Weights of a small GPT-style language model, trained from scratch on English Wikipedia.
Size: 8 layers, width 640, 5 heads of 128, MLP 1280 GeGLU, vocabulary 8192, 38M parameters.
Architecture: no biases in attention or MLP, tied embeddings.
Training: a variant of Muon for these matrices, 894M tokens.
MLP neurons of a small language model. Each row is named by its layer, matrix (gate and up: input weights) and neuron, and shows model dimensions 112-207. Each number is 200 + 30 x the weight over its row's rms, rounded and kept within 0 to 999. A neuron's up and down rows have the sign that makes its largest values positive.
After each neuron's rows, "fires on" lists the tokens most often at its 100 highest values on Wikipedia text that the model never trained on.

L2.gate258,210,204,205,206,220,129,208,231,222,159,203,186,172,216,212,230,161,224,210,231,201,174,183,214,207,226,179,197,233,183,215,222,210,227,241,201,201,259,203,214,239,173,205,235,169,201,208,187,185,221,145,230,223,226,163,241,223,173,173,216,209,169,224,222,214,177,236,110,164,203,175,202,237,124,172,269,213,162,253,156,228,196,218,184,189,210,227,146,170,144,255,239,183,167,165,223
L2.up258,187,233,259,182,241,125,168,201,196,208,261,241,214,225,228,197,205,228,201,230,159,205,240,187,188,187,155,167,252,246,189,161,271,198,147,194,244,235,188,171,200,245,216,204,191,176,185,225,161,255,180,134,202,213,222,133,206,158,222,150,113,217,219,180,180,178,153,240,277,223,286,218,160,196,144,216,222,211,208,168,175,170,208,149,210,161,211,170,142,190,226,202,216,204,218,185
fires on: " lo", " h", " J", " H", " al"

L2.gate118,218,253,176,233,216,179,163,242,185,227,210,190,160,198,247,157,153,127,209,196,117,254,218,173,170,169,237,178,281,180,151,203,206,180,219,155,191,172,217,231,256,199,191,200,119,251,183,224,199,206,221,213,218,231,198,193,194,226,274,206,179,188,165,217,179,213,183,173,239,179,235,205,197,262,222,212,203,223,189,245,217,188,186,202,214,123,191,245,238,180,221,198,211,118,178,200
L2.up118,201,238,213,277,150,224,233,246,173,242,190,195,194,189,180,156,233,204,212,213,179,217,241,226,202,222,214,240,258,201,187,173,200,237,193,207,173,232,197,267,128,226,269,182,172,209,179,214,225,210,250,213,230,180,184,170,228,202,246,207,164,187,202,225,184,213,199,217,182,190,216,144,181,170,201,246,216,219,163,265,226,150,154,211,221,151,187,186,177,187,226,173,229,164,202,173
fires on: " can", " could", " Can", " may"

L2.gate181,139,170,217,215,185,205,179,226,180,225,187,249,198,191,192,204,221,213,247,216,200,196,192,127,198,119,211,216,152,218,236,216,203,200,177,167,208,168,148,262,193,214,191,181,232,234,209,207,259,225,202,183,202,173,168,188,224,169,197,168,202,191,239,243,202,166,230,247,162,210,195,197,183,247,245,210,219,170,145,215,220,245,184,222,232,245,158,187,217,180,199,249,201,195,140,210
L2.up181,184,203,157,189,180,159,230,175,209,176,181,220,228,182,221,155,214,250,145,194,239,215,176,219,243,222,173,158,220,165,235,207,230,227,200,212,178,156,204,108,189,197,188,249,180,217,219,200,209,239,197,189,206,239,200,274,170,178,196,228,218,197,242,254,163,188,151,152,237,202,156,219,146,202,214,144,134,188,221,191,194,237,244,125,238,203,253,206,174,225,146,161,175,180,229,218
fires on: " and", ")"

L2.gate809,215,154,185,211,172,237,199,204,202,214,237,168,178,203,167,166,217,168,217,201,231,210,176,181,158,210,209,155,156,203,176,239,198,237,173,197,206,224,138,197,177,211,222,252,168,196,216,193,255,195,226,182,209,209,184,134,200,189,162,227,159,219,172,183,180,213,155,219,146,256,170,169,219,188,241,194,245,182,170,145,175,190,184,241,255,246,169,210,172,213,205,188,155,182,211,223
L2.up809,192,185,171,213,172,244,176,203,196,224,245,173,228,162,202,231,234,197,191,131,266,242,198,232,207,191,169,194,164,151,222,205,204,207,195,176,200,196,217,229,159,218,213,202,137,197,183,198,225,194,192,212,221,185,189,182,195,174,165,201,175,230,183,225,179,163,195,210,178,229,237,158,206,199,183,198,282,149,197,214,202,161,160,222,173,189,188,208,234,228,196,183,179,171,285,201
fires on: " R", " Road", " Me", " Ni", " Ti", " village"

L2.gate915,234,245,261,236,223,253,180,224,214,117,252,230,214,179,259,151,141,143,182,225,187,138,202,173,122,197,184,189,176,208,234,209,134,222,158,160,212,236,191,196,197,209,233,167,189,196,182,160,225,234,112,132,154,179,252,243,207,197,236,220,164,222,245,264,218,198,191,184,242,183,246,201,218,159,185,197,196,142,150,164,202,197,190,221,168,239,191,157,220,218,173,160,224,224,179,172
L2.up915,221,136,196,214,260,211,179,203,238,200,280,182,175,177,174,182,188,165,212,173,211,195,203,168,166,197,251,179,147,243,156,216,159,210,138,184,159,191,243,215,189,157,222,140,209,173,231,221,135,216,207,230,196,195,203,192,168,223,256,196,232,208,164,202,264,198,225,201,197,221,184,165,211,151,197,187,225,168,256,222,189,199,201,236,210,229,216,150,190,317,208,145,201,215,214,217
fires on: "-", " |", ":", ",", " –", ")"

L2.gate615,181,191,218,207,199,224,257,164,198,266,197,228,198,202,276,197,213,225,234,200,172,210,227,196,186,201,202,236,169,200,212,205,230,220,223,185,212,191,212,203,182,190,218,188,194,216,195,195,192,233,205,228,193,188,211,199,213,215,163,200,219,218,221,174,182,193,214,231,212,252,134,207,194,175,188,172,200,151,221,196,219,171,192,189,229,166,189,174,201,228,218,183,225,195,224,212
L2.up615,238,187,144,197,216,176,209,194,214,209,203,224,204,174,199,186,187,202,213,202,222,284,117,201,159,183,171,157,159,129,160,164,163,208,121,233,166,152,196,176,196,195,194,219,169,240,189,229,227,212,172,212,234,217,219,213,229,196,180,215,188,202,242,156,155,140,206,216,200,203,185,240,134,192,219,223,225,190,198,190,205,201,253,201,169,199,228,173,181,132,181,177,176,247,163,200
fires on: ".", " f", "q", "k"

L2.gate845,130,246,186,152,166,206,181,173,214,224,199,151,193,194,211,213,199,217,192,158,232,232,196,181,148,190,168,230,160,204,253,199,236,150,152,197,221,171,192,180,189,238,228,218,257,181,197,203,152,220,234,211,226,170,209,159,198,149,206,217,192,223,196,221,168,156,158,201,162,183,249,149,206,220,195,220,231,219,203,192,213,237,253,240,190,199,157,167,217,146,244,232,158,163,189,164
L2.up845,137,237,157,203,209,218,175,180,213,224,224,213,210,279,204,153,168,214,161,143,274,225,216,184,152,197,184,229,154,210,201,216,190,151,133,254,173,163,179,192,245,248,258,195,256,184,224,189,177,165,207,219,236,161,135,209,182,148,233,200,237,185,179,192,174,213,174,179,172,178,142,224,218,223,164,192,210,194,229,190,166,213,191,223,212,191,136,218,144,189,246,198,242,168,180,206
fires on: " of", ",", " Officer", "ing", ":", " at"

L2.gate555,212,233,146,255,209,270,190,168,237,217,207,159,185,157,214,202,192,236,219,218,200,170,187,154,178,177,254,173,197,145,213,192,226,189,242,156,203,200,128,218,240,187,269,152,178,238,256,193,181,153,196,206,171,180,183,217,147,212,196,193,185,195,199,226,190,187,210,277,203,242,206,163,141,222,209,191,182,147,169,288,225,197,181,281,208,220,197,208,214,235,219,241,199,225,207,235
L2.up555,139,208,174,188,171,264,179,247,247,226,208,193,208,195,141,225,108,250,152,187,155,203,210,196,151,162,183,241,195,181,246,243,227,183,165,174,237,168,168,175,234,261,232,241,190,201,200,166,214,230,189,223,196,203,180,237,201,164,218,205,202,236,192,210,242,188,138,177,255,194,160,222,187,169,146,165,138,206,171,236,218,187,205,220,190,166,169,171,211,229,189,180,211,221,248,236
fires on: " they", " They", " players", "%", ")", " we"

L2.gate216,224,203,205,177,214,182,140,204,232,197,202,228,173,169,162,216,201,185,210,128,212,203,197,198,172,183,231,196,193,250,178,178,161,180,144,214,202,224,217,226,137,223,224,222,218,244,210,222,200,203,216,162,183,185,167,200,225,184,220,219,256,170,176,199,186,171,269,259,220,218,175,188,296,174,161,234,206,198,180,147,208,180,174,170,153,202,163,174,198,214,218,227,156,180,220,244
L2.up216,192,241,216,217,151,205,209,204,164,168,159,237,244,196,237,243,173,237,209,185,215,213,199,219,129,217,216,149,240,199,178,155,191,156,189,182,214,211,259,173,180,227,183,168,219,226,193,175,209,249,209,219,213,149,170,165,204,170,182,223,215,211,287,278,206,205,189,233,200,178,203,221,226,180,177,218,238,218,241,181,156,193,230,213,142,173,252,205,241,189,208,205,179,201,226,203
fires on: " City", " city", " equ", "er"

L2.gate871,200,163,242,157,221,171,191,194,193,215,200,181,164,196,143,257,242,238,178,164,201,220,237,151,210,221,214,174,195,208,199,251,159,165,224,214,244,164,222,177,263,182,236,172,183,209,175,191,184,253,225,174,274,192,200,183,213,222,221,136,194,207,179,179,249,241,205,172,229,197,218,225,199,161,221,226,205,220,241,210,188,226,199,174,156,203,196,259,188,215,188,228,170,189,189,233
L2.up871,214,237,254,142,218,234,230,182,150,141,204,195,156,227,167,189,187,172,198,192,234,216,211,216,222,150,189,207,195,195,218,205,195,164,214,196,239,159,153,214,219,272,241,217,210,168,213,228,164,186,209,176,265,191,164,232,229,120,218,161,174,177,170,133,206,243,194,214,227,215,225,212,230,159,186,228,143,219,164,228,172,201,198,211,242,210,199,239,221,156,243,210,239,169,169,192
fires on: ",", "%", ":", "–", "ia"

L2.gate204,249,165,173,175,192,233,132,191,220,262,168,200,233,212,228,209,184,197,164,259,171,187,184,205,204,198,177,155,177,180,209,235,205,187,170,210,204,170,190,201,229,267,224,243,196,293,218,181,186,261,176,231,185,187,208,204,242,231,196,194,152,215,213,215,202,203,199,187,181,221,209,179,214,142,214,187,206,143,181,212,226,181,201,268,187,143,208,220,177,240,259,202,201,229,225,160
L2.up204,207,206,220,248,213,192,222,234,238,161,225,225,176,195,185,171,250,220,219,181,191,212,192,174,164,210,178,188,172,177,180,210,209,199,196,231,176,200,173,171,235,158,191,247,188,211,185,182,162,187,211,166,185,203,156,177,262,190,227,194,205,118,197,186,233,199,179,204,158,197,163,223,177,227,236,180,208,219,218,193,166,173,158,215,228,171,225,132,114,196,188,137,196,159,132,248
fires on: "–", " to", " By", "-", " –"

L2.gate485,202,186,195,206,201,152,196,218,215,179,158,218,208,172,174,161,194,242,244,258,245,189,241,192,167,246,204,210,165,254,166,168,221,205,188,208,187,187,223,238,203,241,216,161,197,194,160,180,196,182,164,202,203,189,226,188,192,220,199,225,226,197,196,236,226,240,245,223,202,216,282,236,232,146,209,207,199,220,166,266,196,167,190,225,197,201,217,207,219,174,192,205,220,157,182,230
L2.up485,251,188,228,223,181,186,201,162,243,157,191,234,155,190,155,175,209,202,152,192,226,227,205,202,190,220,176,252,210,199,247,185,238,154,190,216,170,185,202,206,174,204,197,213,211,192,245,209,143,280,205,189,171,215,141,182,149,164,248,213,143,184,275,195,204,251,168,178,207,234,210,204,144,185,202,173,166,216,214,173,247,227,203,187,176,214,232,178,218,200,250,208,175,207,203,242
fires on: " and", " or", " than", " to", "na", "-"

L2.gate489,219,188,213,195,154,239,228,190,223,224,219,163,194,169,205,162,224,191,263,205,155,211,207,185,197,235,215,258,172,260,149,212,185,262,198,192,190,185,267,187,199,158,179,187,199,227,246,212,209,125,201,189,170,164,214,185,169,227,201,226,184,177,193,228,161,233,211,222,246,208,179,216,227,138,227,208,211,208,157,201,190,196,231,182,191,145,204,170,217,203,217,162,165,164,158,207
L2.up489,199,182,230,159,230,160,227,210,228,217,211,226,167,205,193,183,185,159,216,202,134,246,197,268,210,199,163,292,178,219,235,171,221,198,259,166,215,177,181,149,235,194,165,183,184,198,146,221,186,223,193,189,143,200,229,154,170,137,226,216,148,205,153,212,187,236,231,174,217,144,171,215,190,192,216,209,223,159,208,197,158,249,259,206,189,194,208,248,238,242,173,196,174,229,253,241
fires on: " and", "out", "ing", " or"

L2.gate872,198,199,183,234,205,224,245,177,212,225,151,208,193,250,200,237,237,201,144,199,150,237,153,199,210,207,192,227,170,219,154,247,280,205,180,222,183,198,189,208,250,245,215,200,105,207,137,179,187,202,144,220,196,215,190,187,200,254,208,218,210,218,212,271,159,186,182,152,189,222,199,208,208,214,162,172,248,209,186,190,182,210,176,200,213,184,203,231,216,237,151,196,249,211,198,221
L2.up872,156,232,199,210,259,260,221,223,224,215,176,214,238,132,172,195,219,230,150,176,154,194,218,231,206,140,238,199,162,248,235,196,179,208,225,176,220,166,201,188,193,163,218,214,164,171,205,234,184,184,222,204,233,219,206,227,219,266,157,191,237,166,230,191,214,152,173,201,230,203,188,179,189,175,192,206,244,255,201,194,220,219,187,174,194,254,251,219,228,205,201,168,218,211,168,185
fires on: " un", " rel", " ind", " Del", " ins", " del"

L2.gate920,190,217,234,207,206,175,134,182,187,214,196,183,192,193,243,221,210,239,168,168,223,244,232,190,185,222,216,191,214,191,235,165,225,180,184,268,223,227,214,275,205,208,147,241,152,186,192,194,254,251,170,272,171,193,212,183,217,122,174,211,213,179,155,179,227,176,224,189,207,188,227,171,189,211,190,226,194,224,176,164,244,225,222,182,171,189,191,212,217,212,227,173,241,191,190,181
L2.up920,174,196,183,172,222,214,204,245,193,197,211,137,188,179,227,207,199,189,205,174,203,191,239,206,162,213,163,209,220,208,237,168,227,174,160,223,239,171,244,238,204,197,197,150,171,170,265,158,186,179,163,194,171,181,224,172,165,196,193,204,162,222,200,188,217,202,243,239,208,204,223,266,216,207,177,194,126,204,201,189,222,207,200,172,182,170,210,149,232,176,179,167,189,227,190,201
fires on: " St", " S", " P", "St", " W", "P"